MLP neurons of a small language model. Each row is named by its layer, matrix (down: output weights) and neuron, and shows model dimensions 0-127. Each number is 200 + 40 x the weight over its row's rms, rounded and kept within 0 to 999. A neuron's up and down rows have the sign that makes its largest values positive.
A block is one neuron, or neurons of one layer that tend to fire together. After each block is what it responds to, as a language model described it from the Wikipedia text at the highest values.

L6.down408,188,150,223,168,223,258,177,181,246,123,222,171,172,232,223,198,190,203,223,133,172,210,220,165,197,192,231,218,245,181,244,254,280,183,188,216,187,173,206,314,203,123,206,143,198,255,219,121,221,253,161,219,213,185,241,209,174,199,207,242,139,189,272,144,234,141,216,183,280,145,174,214,265,264,178,196,197,127,164,236,255,200,213,194,208,155,244,207,172,219,177,168,299,231,237,132,256,179,190,210,169,215,269,261,276,162,209,201,249,179,231,134,205,219,212,174,218,233,155,186,179,186,211,150,229,153,203,152
Description: Pronouns and mid-word pieces. Two groups: it, its or their right after a verb or preposition (using its, giving it), and word-interior pieces such as gen-et-ic, ar-t-icle, g-raph-ic, st-yle.

L8.down3,175,225,177,155,239,199,223,208,181,246,182,224,184,162,129,121,251,215,203,199,183,246,172,200,273,148,123,213,227,72,247,177,202,219,158,215,185,203,154,212,212,231,198,167,155,219,267,285,172,217,256,223,238,185,224,201,209,237,144,238,161,218,214,170,164,223,214,123,238,247,177,195,185,268,232,168,177,194,180,231,185,170,196,246,173,228,127,156,283,105,253,208,210,155,165,238,160,210,169,242,151,179,246,299,177,156,240,234,154,183,138,240,219,104,252,270,212,222,204,170,198,222,241,250,183,205,197,229
L8.down23,223,260,265,237,254,218,226,170,237,215,190,164,190,192,139,160,166,214,189,264,111,173,129,183,243,278,233,163,327,193,252,145,149,192,227,234,213,222,132,177,206,215,175,201,202,198,208,262,237,205,141,214,198,206,279,176,143,184,203,192,162,225,268,259,195,139,174,248,211,229,188,175,177,139,187,190,206,246,217,221,244,220,185,152,217,229,175,147,223,240,126,222,136,228,136,156,230,162,210,223,155,177,171,188,271,115,216,237,204,159,207,243,194,233,165,167,258,212,227,209,254,167,238,209,201,171,204,307
L8.down240,209,236,199,154,167,194,196,302,200,289,216,208,212,256,218,178,214,190,131,204,179,152,223,236,241,216,253,241,145,247,243,157,222,171,228,223,233,193,188,311,258,131,182,184,170,189,265,186,208,102,309,208,222,248,266,208,201,146,186,217,193,186,241,169,188,212,253,237,187,187,178,170,181,169,214,110,178,248,212,221,230,151,202,180,276,228,183,226,198,220,202,252,189,194,187,208,121,213,172,201,242,177,138,178,245,142,143,175,186,195,235,204,211,266,220,201,252,225,202,138,144,86,248,173,148,159,218,141
L8.down251,188,210,218,174,287,220,182,242,238,130,142,248,273,216,247,168,170,207,193,284,196,234,172,211,135,205,286,274,197,167,226,225,275,166,187,252,170,230,201,207,200,216,202,193,138,197,169,209,206,215,159,241,218,163,148,217,146,267,211,183,230,178,198,204,247,268,178,194,142,220,192,126,176,188,174,250,207,181,214,200,232,237,249,92,166,245,239,159,252,185,180,224,213,179,244,113,250,166,211,176,156,273,220,193,217,219,181,218,199,129,178,188,93,193,170,124,164,203,126,175,180,268,231,155,203,178,253,161
L8.down265,213,270,256,222,121,229,180,219,190,272,207,213,203,237,203,220,193,176,224,219,146,136,201,128,193,182,225,205,216,231,180,245,186,250,248,191,174,199,268,219,202,163,114,189,133,226,236,208,149,251,110,218,204,213,170,141,178,115,243,208,186,233,129,186,211,218,233,316,205,213,226,217,207,204,144,289,171,139,302,209,206,103,184,237,245,177,248,198,231,211,233,208,165,240,148,261,166,176,175,246,240,251,235,157,217,164,161,211,138,160,145,174,181,149,207,223,207,165,183,156,187,183,201,246,209,213,212,179
L8.down321,246,95,210,214,215,188,169,198,189,211,227,162,130,219,205,194,202,173,239,177,166,206,178,259,241,230,183,184,203,200,197,192,278,180,180,204,156,167,271,180,243,245,142,266,190,253,203,190,205,132,165,168,130,135,211,170,224,177,132,151,175,189,140,255,202,168,234,204,230,153,253,179,286,164,204,226,135,174,234,206,208,249,203,158,194,191,245,97,311,198,191,225,144,197,166,152,177,187,233,230,212,181,174,159,267,218,257,217,199,180,179,191,181,177,160,115,199,292,194,201,237,226,273,197,198,157,195,121
L8.down324,207,155,227,167,231,139,207,173,187,189,240,240,200,195,211,243,217,187,222,221,202,139,189,94,196,222,187,184,210,163,252,270,173,227,188,180,225,136,221,168,276,172,191,175,252,208,175,228,239,110,176,194,172,258,159,130,191,218,249,203,164,203,179,137,131,234,209,195,272,238,140,206,135,249,257,209,298,199,161,146,176,172,175,193,247,261,161,176,232,101,188,201,213,204,177,149,205,243,124,188,231,160,287,158,224,145,196,231,215,243,264,199,256,219,220,199,213,213,226,132,166,167,173,200,208,318,157,246
L8.down416,195,256,234,161,161,188,204,234,232,199,198,217,251,204,208,248,194,265,212,154,217,155,147,104,249,217,203,152,141,216,229,267,171,171,209,197,139,117,241,142,264,203,180,208,209,218,205,190,174,200,183,281,194,161,268,248,235,217,187,168,220,182,168,259,168,267,234,171,178,185,199,133,200,193,218,193,256,196,220,154,186,195,235,215,221,172,186,174,189,207,238,157,96,242,217,249,195,174,163,122,197,164,177,131,199,249,206,204,183,253,237,170,174,218,179,188,239,217,156,209,239,248,215,262,151,139,245,246
Description: Table row line breaks. Line breaks ending Markdown table rows, especially after header rows, in charts, track listings, results and filmographies; also list-entry ends.

L8.down7,244,257,183,248,212,177,236,167,218,177,201,192,194,231,133,184,164,253,123,222,157,173,194,193,201,193,223,172,199,180,170,173,153,189,178,275,155,174,206,204,178,240,234,216,199,205,192,203,138,241,169,199,215,244,263,187,112,225,120,151,201,168,260,217,221,255,149,124,210,221,138,215,148,177,176,168,213,221,175,181,229,224,220,240,147,197,174,225,213,111,187,230,196,125,228,263,160,221,231,165,230,257,187,181,228,224,250,242,197,153,140,192,194,168,208,252,248,124,215,165,152,241,190,179,260,255,307,281
L8.down139,222,163,242,238,288,202,279,188,190,75,223,191,188,193,263,195,210,207,257,171,176,257,184,204,198,216,160,200,187,234,298,165,203,210,186,216,198,198,187,207,176,190,198,176,196,239,195,278,136,196,237,207,200,185,111,191,191,269,220,171,196,172,270,190,250,199,172,157,212,160,212,187,188,181,219,214,147,248,226,189,225,263,228,196,231,230,241,201,149,175,150,189,165,177,192,136,193,274,142,150,202,248,198,220,240,277,203,132,216,221,211,144,160,256,132,224,217,153,228,116,158,260,224,180,297,167,177,182
L8.down204,142,291,294,163,195,209,129,232,235,149,198,179,228,197,180,198,173,211,215,88,201,132,211,188,236,236,238,130,210,213,162,159,261,208,177,217,182,260,163,240,209,215,223,219,146,291,190,160,169,198,209,163,178,125,182,267,252,269,214,220,134,191,242,237,271,226,185,167,232,215,206,210,218,203,244,232,227,151,220,215,189,170,172,152,206,149,201,288,129,199,294,215,163,246,236,186,200,143,224,183,254,193,236,223,191,228,179,192,106,180,204,205,160,209,203,143,210,140,223,228,166,239,193,225,218,152,210,224
L8.down325,181,175,235,156,239,198,173,155,212,178,262,196,215,179,213,254,253,174,258,203,190,238,201,170,206,159,181,243,186,141,154,240,244,198,216,178,130,183,199,194,162,151,195,212,271,212,198,216,166,210,201,256,171,145,115,194,141,229,189,225,179,111,258,228,203,327,300,203,152,122,249,195,182,178,261,167,247,217,163,237,157,141,136,186,249,154,220,182,263,220,168,201,218,194,165,168,272,201,155,172,214,176,219,213,220,213,181,136,208,238,219,223,171,222,258,177,254,199,238,213,197,142,143,228,195,183,244,165
L8.down363,171,212,199,173,201,167,150,181,173,240,231,161,149,164,161,189,213,267,83,232,199,234,204,201,224,210,201,138,194,186,301,182,259,131,231,248,195,201,178,194,224,265,169,141,182,187,158,219,178,209,188,210,201,194,168,258,138,240,212,210,229,161,225,199,219,340,206,162,196,176,196,213,193,257,187,190,225,199,256,256,170,175,209,160,213,198,198,204,165,191,173,227,203,229,273,150,162,228,226,252,166,176,155,189,168,211,171,156,168,196,215,170,259,147,230,192,236,159,247,260,207,187,155,244,210,168,154,260
L8.down395,111,258,208,236,204,237,195,221,209,231,238,293,226,156,159,176,216,230,195,222,183,195,269,218,124,200,138,181,169,206,223,171,216,262,206,228,197,197,219,211,241,136,205,186,200,172,216,208,156,190,237,229,210,233,249,258,172,200,150,163,216,140,205,160,231,262,177,147,224,159,253,245,198,149,199,108,192,170,209,226,204,234,193,180,207,164,200,209,161,182,254,223,154,147,132,201,217,179,255,238,129,166,308,218,181,118,206,307,231,165,182,247,285,155,140,244,179,137,252,193,145,192,195,181,162,139,194,198
L8.down418,244,122,136,219,244,191,126,198,228,264,179,178,229,229,200,194,177,221,163,185,177,220,213,177,183,201,282,241,214,284,200,247,215,135,221,178,205,172,211,171,195,270,165,192,201,267,198,282,196,104,170,118,223,200,162,206,240,222,190,240,233,133,262,146,170,202,214,201,262,201,278,240,202,196,238,241,231,90,146,241,170,205,139,181,174,187,223,206,132,180,243,179,180,149,165,219,276,186,159,249,267,215,234,204,134,228,179,128,137,200,179,230,164,288,200,223,211,234,236,141,214,171,247,162,269,145,235,223
L8.down423,250,145,159,185,228,148,190,187,225,210,283,168,191,186,310,202,235,189,179,190,142,180,171,242,187,234,246,244,265,149,241,233,180,177,163,193,283,229,235,207,216,193,188,77,263,194,218,183,242,192,157,274,195,205,160,187,152,179,210,204,159,195,148,238,196,200,220,166,153,237,156,158,159,254,225,148,238,233,239,195,230,237,257,172,165,201,229,200,236,219,202,197,204,207,144,245,122,261,177,189,251,132,234,174,148,220,213,204,169,213,190,217,239,138,288,191,191,168,146,231,145,231,232,143,233,145,161,276
Description: Word-initial fragment "de". Opening word pieces of split words, mostly "de" as in de|veloped, de|ath, de|feated, plus the name particle "de" (Rio de Janeiro).

L3.down28,215,257,166,212,148,191,218,103,252,189,245,192,222,162,145,221,290,166,200,176,157,225,133,252,163,207,224,201,159,223,214,244,138,167,188,101,180,169,226,195,194,250,217,237,174,166,183,197,194,157,280,237,181,286,275,164,274,184,218,168,271,209,227,252,200,221,219,183,184,181,255,174,211,156,174,206,221,239,251,291,163,153,216,233,196,251,145,186,201,243,177,240,127,215,110,154,204,266,209,157,174,143,211,176,182,200,241,187,138,279,232,192,245,185,182,224,210,190,192,157,211,236,252,157,178,241,236,237
L3.down226,202,242,169,133,245,210,222,193,249,185,193,150,196,283,223,231,272,240,187,149,240,285,160,164,264,190,200,196,119,206,291,231,225,210,234,166,202,134,176,169,208,148,161,219,208,224,189,199,208,205,241,176,240,220,205,165,209,275,199,220,194,213,232,172,222,213,246,208,181,186,250,157,184,143,262,180,233,122,242,257,159,156,178,110,180,132,265,142,150,164,232,193,252,191,125,131,161,177,155,196,159,201,182,285,96,196,181,207,268,158,172,238,191,199,235,218,176,246,212,166,192,275,192,211,272,228,194,152
L3.down227,228,282,199,200,225,173,245,150,254,214,266,169,195,186,164,217,80,184,229,220,260,245,176,181,264,202,181,194,140,259,219,230,186,162,164,214,255,157,212,212,155,238,196,168,189,215,192,203,183,179,219,192,169,238,236,159,202,264,182,209,188,284,228,153,226,228,230,178,145,165,193,131,238,222,269,179,184,216,240,195,204,206,207,150,189,192,212,176,205,220,277,187,163,173,251,180,156,136,170,163,149,193,148,223,190,210,177,238,207,206,213,223,186,255,143,196,236,151,184,183,223,223,240,234,288,262,228,205
L3.down261,256,230,224,225,142,213,243,119,147,158,218,233,240,164,221,204,235,241,206,240,193,259,148,134,258,139,112,181,214,220,159,206,207,255,248,177,248,169,237,146,240,226,220,186,233,204,252,227,134,150,124,181,193,149,130,190,225,232,229,206,236,174,215,184,182,232,154,232,182,243,183,214,184,209,141,256,224,240,182,219,144,196,228,204,252,207,249,226,197,130,207,149,195,184,199,151,140,326,202,192,183,231,232,278,204,180,102,183,219,175,179,234,175,201,221,213,172,160,156,180,210,292,179,201,209,216,150,164
L3.down302,209,190,185,198,254,189,224,201,247,248,296,194,245,218,239,130,205,247,159,245,228,196,204,183,255,228,218,158,250,204,240,203,168,157,105,269,210,185,208,194,225,216,169,225,209,194,185,228,191,264,288,216,156,192,259,201,185,204,215,141,133,201,193,166,224,187,147,200,181,214,227,239,240,200,212,181,118,233,182,152,166,143,175,245,189,177,183,101,209,148,215,271,241,199,148,228,182,119,192,238,196,158,169,232,223,206,150,215,236,221,211,265,174,189,195,194,233,180,173,138,155,191,248,168,155,248,240,157
L3.down355,198,271,219,201,253,216,182,204,223,195,199,203,250,88,231,217,268,210,241,226,186,157,178,226,163,243,207,218,218,259,231,207,138,149,218,229,207,97,198,201,215,195,232,175,166,222,120,204,205,203,204,211,181,173,169,265,191,235,143,254,246,178,240,243,246,172,191,92,212,199,187,157,333,236,135,189,212,284,173,144,176,193,185,198,214,228,154,208,202,207,243,220,214,187,250,155,145,237,227,133,223,190,190,194,151,197,185,207,169,174,218,177,170,187,219,153,300,199,145,245,213,208,215,268,161,198,232,167
L3.down365,207,217,143,226,216,255,197,189,222,217,293,167,115,161,233,207,261,182,172,170,289,251,207,238,238,172,201,168,154,290,251,153,147,200,222,240,215,164,275,153,287,152,216,198,242,230,144,243,166,201,214,239,196,175,267,113,207,248,207,199,224,197,204,261,188,220,190,151,240,218,214,193,222,188,225,220,165,238,201,202,205,221,221,238,173,202,93,181,212,240,243,212,194,213,201,230,246,228,154,191,173,143,141,214,198,241,191,184,156,143,120,200,151,227,217,252,233,176,233,232,186,185,268,151,235,213,266,139
L3.down447,228,177,229,160,131,170,240,198,198,197,141,263,244,202,282,184,198,236,219,168,147,206,147,189,180,202,166,162,167,170,120,170,251,242,263,167,217,199,269,253,285,158,207,157,216,228,219,269,164,181,135,224,233,152,162,150,204,260,270,273,187,150,126,236,182,211,173,266,263,192,170,159,120,194,214,186,284,188,226,179,190,227,212,149,287,127,231,214,196,194,188,180,171,208,271,223,186,174,169,215,175,232,159,205,236,183,191,180,154,223,228,177,233,230,229,193,128,181,156,211,213,228,143,242,231,192,243,197
Description: Line breaks in structured data. Newline tokens ending a row of a pipe table or a bulleted infobox/list line, such as after "| Year |", "(122.1/sq mi)" or "– trombone".

L6.down53,248,196,241,279,197,174,221,208,299,159,206,208,153,241,223,195,163,157,238,235,146,185,217,154,250,199,170,228,161,168,263,247,120,200,273,215,185,193,142,187,274,185,165,201,177,213,224,255,129,225,190,252,127,196,231,108,218,204,237,167,232,212,224,150,266,282,230,231,162,220,221,147,286,180,254,212,307,155,268,164,241,153,257,218,247,133,171,223,232,185,233,156,241,158,222,220,248,147,170,234,194,172,218,228,225,240,156,217,215,275,176,177,240,185,214,160,153,223,240,200,146,232,123,131,209,164,178,205
Description: Word-initial fragment starts. First sub-word piece of a word split into pieces, like de(aths), un(til), pro(fessor), c(overage), f(reelance), usually right after a modifier or verb.

L3.down5,174,197,239,207,150,200,298,237,162,291,197,212,149,267,199,227,174,236,183,154,142,158,201,216,204,259,197,275,180,238,239,213,185,208,201,209,215,165,145,237,173,210,170,222,185,205,158,65,276,198,149,148,274,173,253,222,248,174,243,239,202,151,184,200,160,151,228,187,222,197,199,238,225,218,184,223,202,177,259,210,191,210,174,234,201,106,143,151,227,218,139,240,186,224,183,183,143,153,205,169,155,201,141,76,233,171,193,167,241,114,251,321,206,245,121,186,203,237,143,212,206,207,195,159,215,216,163,221
L3.down25,218,200,270,164,219,181,174,273,201,177,193,237,175,136,143,145,163,222,226,229,183,190,225,255,219,130,186,277,243,258,295,201,170,305,172,196,189,226,229,246,227,276,266,215,232,145,216,171,166,164,247,179,191,206,231,120,188,148,172,217,169,218,252,160,169,204,248,193,128,203,259,182,170,190,129,194,175,233,213,211,229,189,201,220,132,216,244,203,247,179,179,291,313,207,198,180,214,125,213,283,197,228,217,222,149,187,134,196,229,211,175,250,139,159,224,204,257,144,265,251,240,163,178,206,191,167,178,193
L3.down39,209,189,242,215,213,162,176,203,211,235,160,165,199,208,262,170,145,141,155,177,167,227,165,201,208,210,114,256,264,226,246,196,242,163,243,245,163,169,231,170,149,177,208,160,240,244,104,176,217,289,179,245,309,130,250,218,287,176,225,166,225,152,226,163,168,237,205,222,230,228,149,209,215,175,208,207,221,190,255,144,195,185,120,122,239,219,139,235,212,162,257,155,256,208,199,127,267,238,142,120,209,265,180,259,274,206,206,251,138,247,202,235,218,194,208,156,204,176,211,199,212,165,169,189,187,246,176,141
L3.down139,215,207,154,237,151,155,167,156,342,221,208,234,192,168,169,184,225,192,213,185,161,244,218,156,192,91,182,118,211,239,226,201,268,268,215,176,254,172,189,224,163,150,265,172,255,198,188,173,216,213,268,191,174,184,279,202,178,171,211,182,251,203,205,238,190,199,232,261,225,220,192,191,183,218,139,171,108,221,155,175,204,226,210,294,231,167,200,156,276,218,164,285,202,202,245,254,254,256,180,204,200,240,195,161,225,221,155,258,170,168,194,195,151,118,193,155,187,258,163,229,136,199,201,232,211,246,151,170
L3.down178,196,168,210,204,197,186,194,157,208,138,206,225,229,172,189,185,143,218,293,233,172,136,160,201,197,200,219,245,178,270,165,193,191,191,161,202,175,181,251,252,232,152,224,276,235,264,254,190,174,127,218,183,202,137,236,256,170,134,228,210,220,176,236,224,274,202,280,218,238,207,205,150,165,256,277,185,121,205,190,227,232,156,185,145,200,122,257,196,196,170,237,176,186,237,259,153,151,183,216,136,222,193,207,229,131,198,264,135,166,217,250,172,196,201,191,142,178,192,220,184,88,162,220,166,230,244,228,210
L3.down190,190,186,170,216,180,225,181,207,240,203,130,285,175,191,214,223,196,162,130,231,172,223,226,209,244,166,262,220,150,250,182,232,170,207,235,142,245,167,186,226,174,178,207,200,198,184,221,104,216,172,195,252,176,209,150,161,227,157,226,154,280,173,168,236,190,253,211,203,247,228,136,219,170,169,156,174,189,193,169,197,145,256,143,201,319,243,169,234,211,230,212,204,209,201,207,213,241,330,205,191,217,188,255,173,161,230,201,253,103,172,215,234,145,144,231,185,105,213,288,181,183,204,197,147,254,140,171,210
L3.down218,200,105,159,247,168,154,253,222,190,209,142,125,243,236,224,208,231,233,227,146,239,181,162,225,217,162,213,230,164,151,241,149,249,227,205,237,172,226,154,185,272,133,122,228,230,193,174,219,278,165,165,177,189,278,137,175,211,173,191,265,165,179,232,234,216,216,241,226,172,183,217,209,245,133,207,185,210,164,197,207,218,208,258,236,216,160,196,191,180,232,180,249,212,134,200,174,246,199,183,179,156,209,202,197,257,217,213,154,191,240,188,180,275,193,203,209,211,305,220,181,301,199,224,170,233,146,177,130
L3.down220,175,187,157,226,200,159,146,142,229,129,269,257,274,198,221,208,213,211,172,208,181,205,131,240,247,83,241,167,172,225,166,164,197,257,213,188,213,208,211,255,188,175,227,167,204,220,136,198,241,187,172,188,196,201,232,177,152,167,197,303,186,198,273,146,163,161,191,144,221,277,243,246,200,191,218,211,151,229,217,265,228,237,193,229,197,204,194,209,192,183,143,228,146,137,229,184,207,236,205,203,140,196,164,160,225,170,116,216,243,131,221,187,237,243,236,245,194,232,251,216,144,215,152,201,221,165,186,195
Description: Preposition at; t-pieces. The preposition at (sometimes by or in) after a clause, naming a place or event, as in born at Montauban; also a word-piece t after prefixes, as in ex-t-ended, in-t-roduced, un-t-il.

L8.down71,230,229,205,147,192,169,292,279,189,163,184,239,219,167,217,178,151,255,288,166,211,140,246,185,244,210,265,208,175,202,191,298,148,196,175,227,247,234,198,220,149,223,135,204,194,206,162,133,216,216,193,246,220,183,253,190,210,188,212,240,246,191,220,118,187,184,141,171,168,202,197,121,155,152,177,211,262,226,155,209,254,152,150,181,114,243,244,186,174,220,210,225,202,181,228,196,251,257,199,205,255,160,171,257,218,175,176,180,108,218,291,221,175,234,212,296,143,132,201,204,191,187,163,191,248,193,201,200
L8.down97,166,197,182,138,190,200,246,153,228,194,141,145,147,185,154,207,202,174,262,276,220,230,158,156,318,267,267,246,246,186,220,168,228,168,205,179,174,143,197,218,158,166,127,236,203,208,134,194,192,209,229,217,152,245,207,172,242,214,238,94,211,261,223,185,213,170,243,216,198,280,314,230,244,165,246,255,181,168,242,195,191,245,168,168,171,153,210,189,226,210,197,115,253,170,186,185,219,203,166,204,180,214,186,179,151,225,242,256,224,262,140,214,249,237,222,246,211,145,195,201,176,183,199,188,200,204,198,272
L8.down115,192,172,200,228,206,194,180,159,214,166,144,184,216,227,219,247,243,198,245,247,115,284,214,271,194,243,256,205,236,230,233,251,196,207,201,191,225,199,192,195,189,233,181,155,239,209,156,235,228,245,157,208,185,151,185,229,179,194,199,228,242,257,163,171,206,118,156,208,244,228,217,231,214,284,130,151,226,198,261,173,193,184,105,202,172,155,176,141,177,226,264,223,215,203,219,200,169,106,151,190,115,222,249,191,208,227,197,196,259,237,147,229,216,267,197,132,149,162,199,118,174,155,230,237,237,219,223,118
L8.down215,176,312,149,248,249,279,165,171,249,201,155,230,215,222,170,209,235,190,184,218,219,226,208,188,202,166,233,221,166,239,167,221,141,229,120,287,256,198,224,181,207,151,154,222,218,189,258,266,141,155,191,194,247,159,165,162,209,177,205,197,237,254,157,219,181,151,172,117,224,256,171,171,241,109,162,213,231,149,269,139,210,197,208,139,220,196,209,150,149,194,188,230,174,110,176,197,167,186,168,230,183,181,163,226,218,201,181,243,105,204,238,214,253,174,233,233,225,255,219,173,153,243,237,206,232,249,177,298
L8.down246,208,245,270,185,227,234,212,188,237,195,191,190,217,187,186,180,127,156,203,185,152,181,225,116,196,168,180,232,116,182,182,221,177,231,234,217,165,183,109,203,173,163,234,220,217,193,248,215,258,218,198,216,224,313,291,187,97,203,264,143,179,222,208,223,198,170,236,223,190,207,147,128,177,159,230,148,195,228,213,220,222,214,191,268,197,126,140,158,167,168,134,207,220,206,181,231,249,240,192,234,262,235,199,176,164,183,200,199,249,185,129,239,250,230,169,245,189,226,216,222,186,248,248,228,148,209,168,230
L8.down277,253,237,176,215,212,241,133,210,220,300,184,233,261,292,163,194,178,197,196,203,274,278,255,199,118,151,261,140,211,197,205,221,221,164,215,210,138,198,194,192,139,159,174,122,201,211,186,201,195,210,232,216,225,192,253,173,205,212,189,187,267,140,224,245,203,173,155,95,121,164,272,146,182,186,156,224,201,230,222,217,179,273,157,152,185,161,214,176,225,289,156,199,208,304,156,172,177,116,240,154,198,198,253,170,255,209,183,233,230,225,236,148,196,229,198,155,246,215,178,154,174,209,172,215,220,194,243,211
L8.down329,211,214,186,240,115,181,160,218,96,193,196,224,227,176,239,224,196,188,203,175,224,192,115,255,260,211,223,189,158,182,222,190,177,187,207,218,201,195,212,229,232,238,144,193,161,156,170,238,227,181,150,167,154,217,167,260,195,192,132,242,171,200,162,191,167,201,155,176,101,155,278,235,201,267,218,174,130,275,262,245,146,210,189,195,203,150,301,213,205,242,243,232,210,232,266,241,140,251,271,218,131,245,242,134,175,156,228,181,173,191,227,216,213,169,203,158,163,271,259,164,266,225,183,213,188,246,257,222
L8.down439,254,138,229,199,235,172,140,224,200,213,145,213,212,219,252,143,277,258,240,243,197,178,237,192,191,206,197,177,161,156,273,194,186,220,204,227,247,207,145,200,218,216,180,223,217,239,217,212,248,199,259,231,297,239,258,234,222,161,227,222,176,100,209,192,238,183,196,191,194,164,153,217,203,164,182,177,212,204,187,166,168,193,174,170,119,112,256,167,196,115,263,133,164,153,230,167,246,164,198,179,186,246,236,261,167,192,141,242,222,169,214,183,216,263,260,220,182,279,187,166,211,232,175,209,271,111,215,156
Description: Split-word fragment tokens. Word-piece fragments inside words that tokenize oddly, mainly "t" after "ar" (art, article, artist), also of-t-en, in-t-ended, and stray lone spaces.

L3.down0,178,185,205,227,215,190,175,186,189,186,163,247,226,174,236,87,225,154,170,222,147,197,244,167,135,257,186,212,236,191,170,235,174,151,138,204,239,193,227,216,284,262,162,188,209,214,212,182,240,203,239,154,224,236,227,243,240,184,252,212,177,215,180,285,202,276,219,170,112,244,128,212,150,143,182,256,147,178,232,197,272,195,179,130,135,235,186,224,264,185,174,184,185,270,239,144,171,169,162,182,250,138,244,117,241,191,194,231,180,189,132,201,156,177,215,219,198,123,211,241,161,193,158,178,214,138,203,256
L3.down41,125,281,184,191,168,222,170,176,245,216,227,251,203,243,166,259,186,154,168,218,157,224,143,166,188,108,152,270,147,244,216,197,226,180,181,197,203,237,139,255,213,171,145,195,277,289,201,163,218,166,243,229,189,226,298,205,176,175,232,195,236,171,170,232,230,175,179,244,216,230,185,217,188,193,177,241,157,218,204,202,235,249,196,218,196,221,247,199,237,233,142,168,154,243,197,148,185,186,181,210,182,189,226,208,144,260,179,255,109,236,242,156,193,164,240,231,222,193,192,153,167,171,173,133,249,145,80,140
L3.down95,197,281,276,118,191,203,212,286,230,165,265,174,170,212,204,196,271,179,197,208,199,258,278,229,226,171,146,186,242,203,221,231,90,192,185,179,167,283,182,188,218,138,243,184,201,223,175,187,262,156,170,238,178,234,230,200,215,151,176,226,189,167,208,214,147,227,209,154,204,180,163,246,155,142,237,249,211,199,262,180,274,125,216,175,112,201,191,141,222,179,198,205,201,196,199,220,218,174,195,218,213,228,199,109,208,237,198,195,212,134,103,192,190,280,260,250,122,249,275,205,237,191,153,214,219,135,197,126
L3.down162,173,231,153,163,215,174,214,165,173,224,188,243,215,163,175,160,229,265,175,221,162,152,153,230,202,153,232,160,171,187,149,234,147,238,174,170,216,146,165,169,191,222,195,193,253,170,201,218,231,267,289,103,202,194,206,253,148,176,151,226,199,248,234,158,246,159,163,220,140,164,175,254,215,161,169,207,211,238,225,178,213,234,256,188,185,175,267,231,210,182,264,159,253,177,179,246,135,133,269,159,169,162,135,261,108,207,226,122,264,123,246,197,202,175,234,224,259,211,205,244,189,165,200,225,170,232,222,196
L3.down196,198,212,208,270,219,249,194,285,166,250,156,130,173,215,139,274,349,157,131,102,194,161,287,247,194,168,160,214,260,164,232,234,205,167,204,206,175,236,226,239,244,225,193,199,173,235,201,181,141,237,252,215,147,168,169,188,263,231,229,176,238,216,174,270,245,235,187,214,223,220,201,224,168,172,162,193,230,181,196,208,250,150,244,193,188,194,270,187,162,194,264,179,198,99,203,139,229,240,222,169,241,161,141,167,208,215,241,219,220,114,178,240,182,186,215,167,270,205,198,209,203,252,203,208,140,220,137,162
L3.down329,186,226,188,141,153,166,238,255,157,290,173,247,219,171,209,190,230,210,154,224,148,220,173,174,238,277,221,195,244,197,177,205,211,224,276,178,140,245,120,193,168,269,135,215,154,171,186,240,159,238,200,251,230,233,218,202,221,217,181,167,199,166,202,212,191,210,152,208,255,192,172,223,167,175,245,245,179,182,200,213,177,131,172,162,175,119,204,221,175,152,179,200,206,131,202,205,233,254,282,231,145,290,252,157,151,136,202,245,99,219,287,293,211,226,176,195,208,277,206,146,244,162,241,202,234,291,173,170
L3.down332,182,149,157,230,265,213,173,183,230,134,181,222,217,238,198,152,231,184,200,232,138,246,172,198,84,192,126,129,203,283,241,222,223,198,209,219,201,258,203,258,151,231,192,187,228,211,217,218,207,261,232,236,196,213,245,225,294,198,196,161,254,165,200,221,171,153,112,237,200,173,188,214,206,189,197,249,200,194,159,211,171,216,184,206,203,199,214,146,256,252,204,200,198,122,199,228,233,214,198,235,225,281,194,173,175,199,308,182,216,175,237,204,285,183,271,204,131,192,226,305,237,228,172,222,245,233,247,149
L3.down435,181,231,256,164,193,218,247,270,194,249,254,210,154,205,138,222,281,243,176,192,187,239,174,339,241,147,197,304,245,206,262,171,173,217,158,154,221,181,121,224,204,201,195,220,239,255,180,220,178,165,247,159,224,167,182,225,197,147,197,165,212,222,210,198,210,185,186,171,172,258,208,175,178,193,219,181,139,201,224,156,204,173,281,196,152,169,224,160,218,236,151,139,259,189,216,248,160,64,137,182,275,246,188,165,106,221,194,235,184,176,220,168,192,231,180,231,246,147,253,169,156,165,226,157,203,182,243,167
Description: Word-initial prefix pieces. Non-final pieces near the start of longer words, mainly Latinate prefixes like trans (t-rans-lated), de-, des-, sup- (debuted, desirable, supposedly), plus a preposition in before years.

L6.down266,211,236,223,166,182,241,201,254,227,236,212,234,208,246,177,242,198,226,175,146,282,242,136,181,207,176,139,148,152,241,219,211,173,181,235,196,247,185,196,177,221,163,147,188,129,277,190,190,266,196,196,186,131,212,154,166,226,271,115,201,215,227,124,193,166,180,214,172,240,148,203,102,217,129,179,203,194,251,186,208,176,191,247,180,282,221,175,227,195,274,257,236,138,205,183,189,205,160,166,183,268,228,158,218,178,208,178,194,178,259,206,176,207,198,245,162,195,198,171,220,210,267,222,207,226,81,218,194
Description: Line break after entries. Newline tokens that end a list item, table row or paragraph, usually before another "-" bullet, "|" row, or blank line.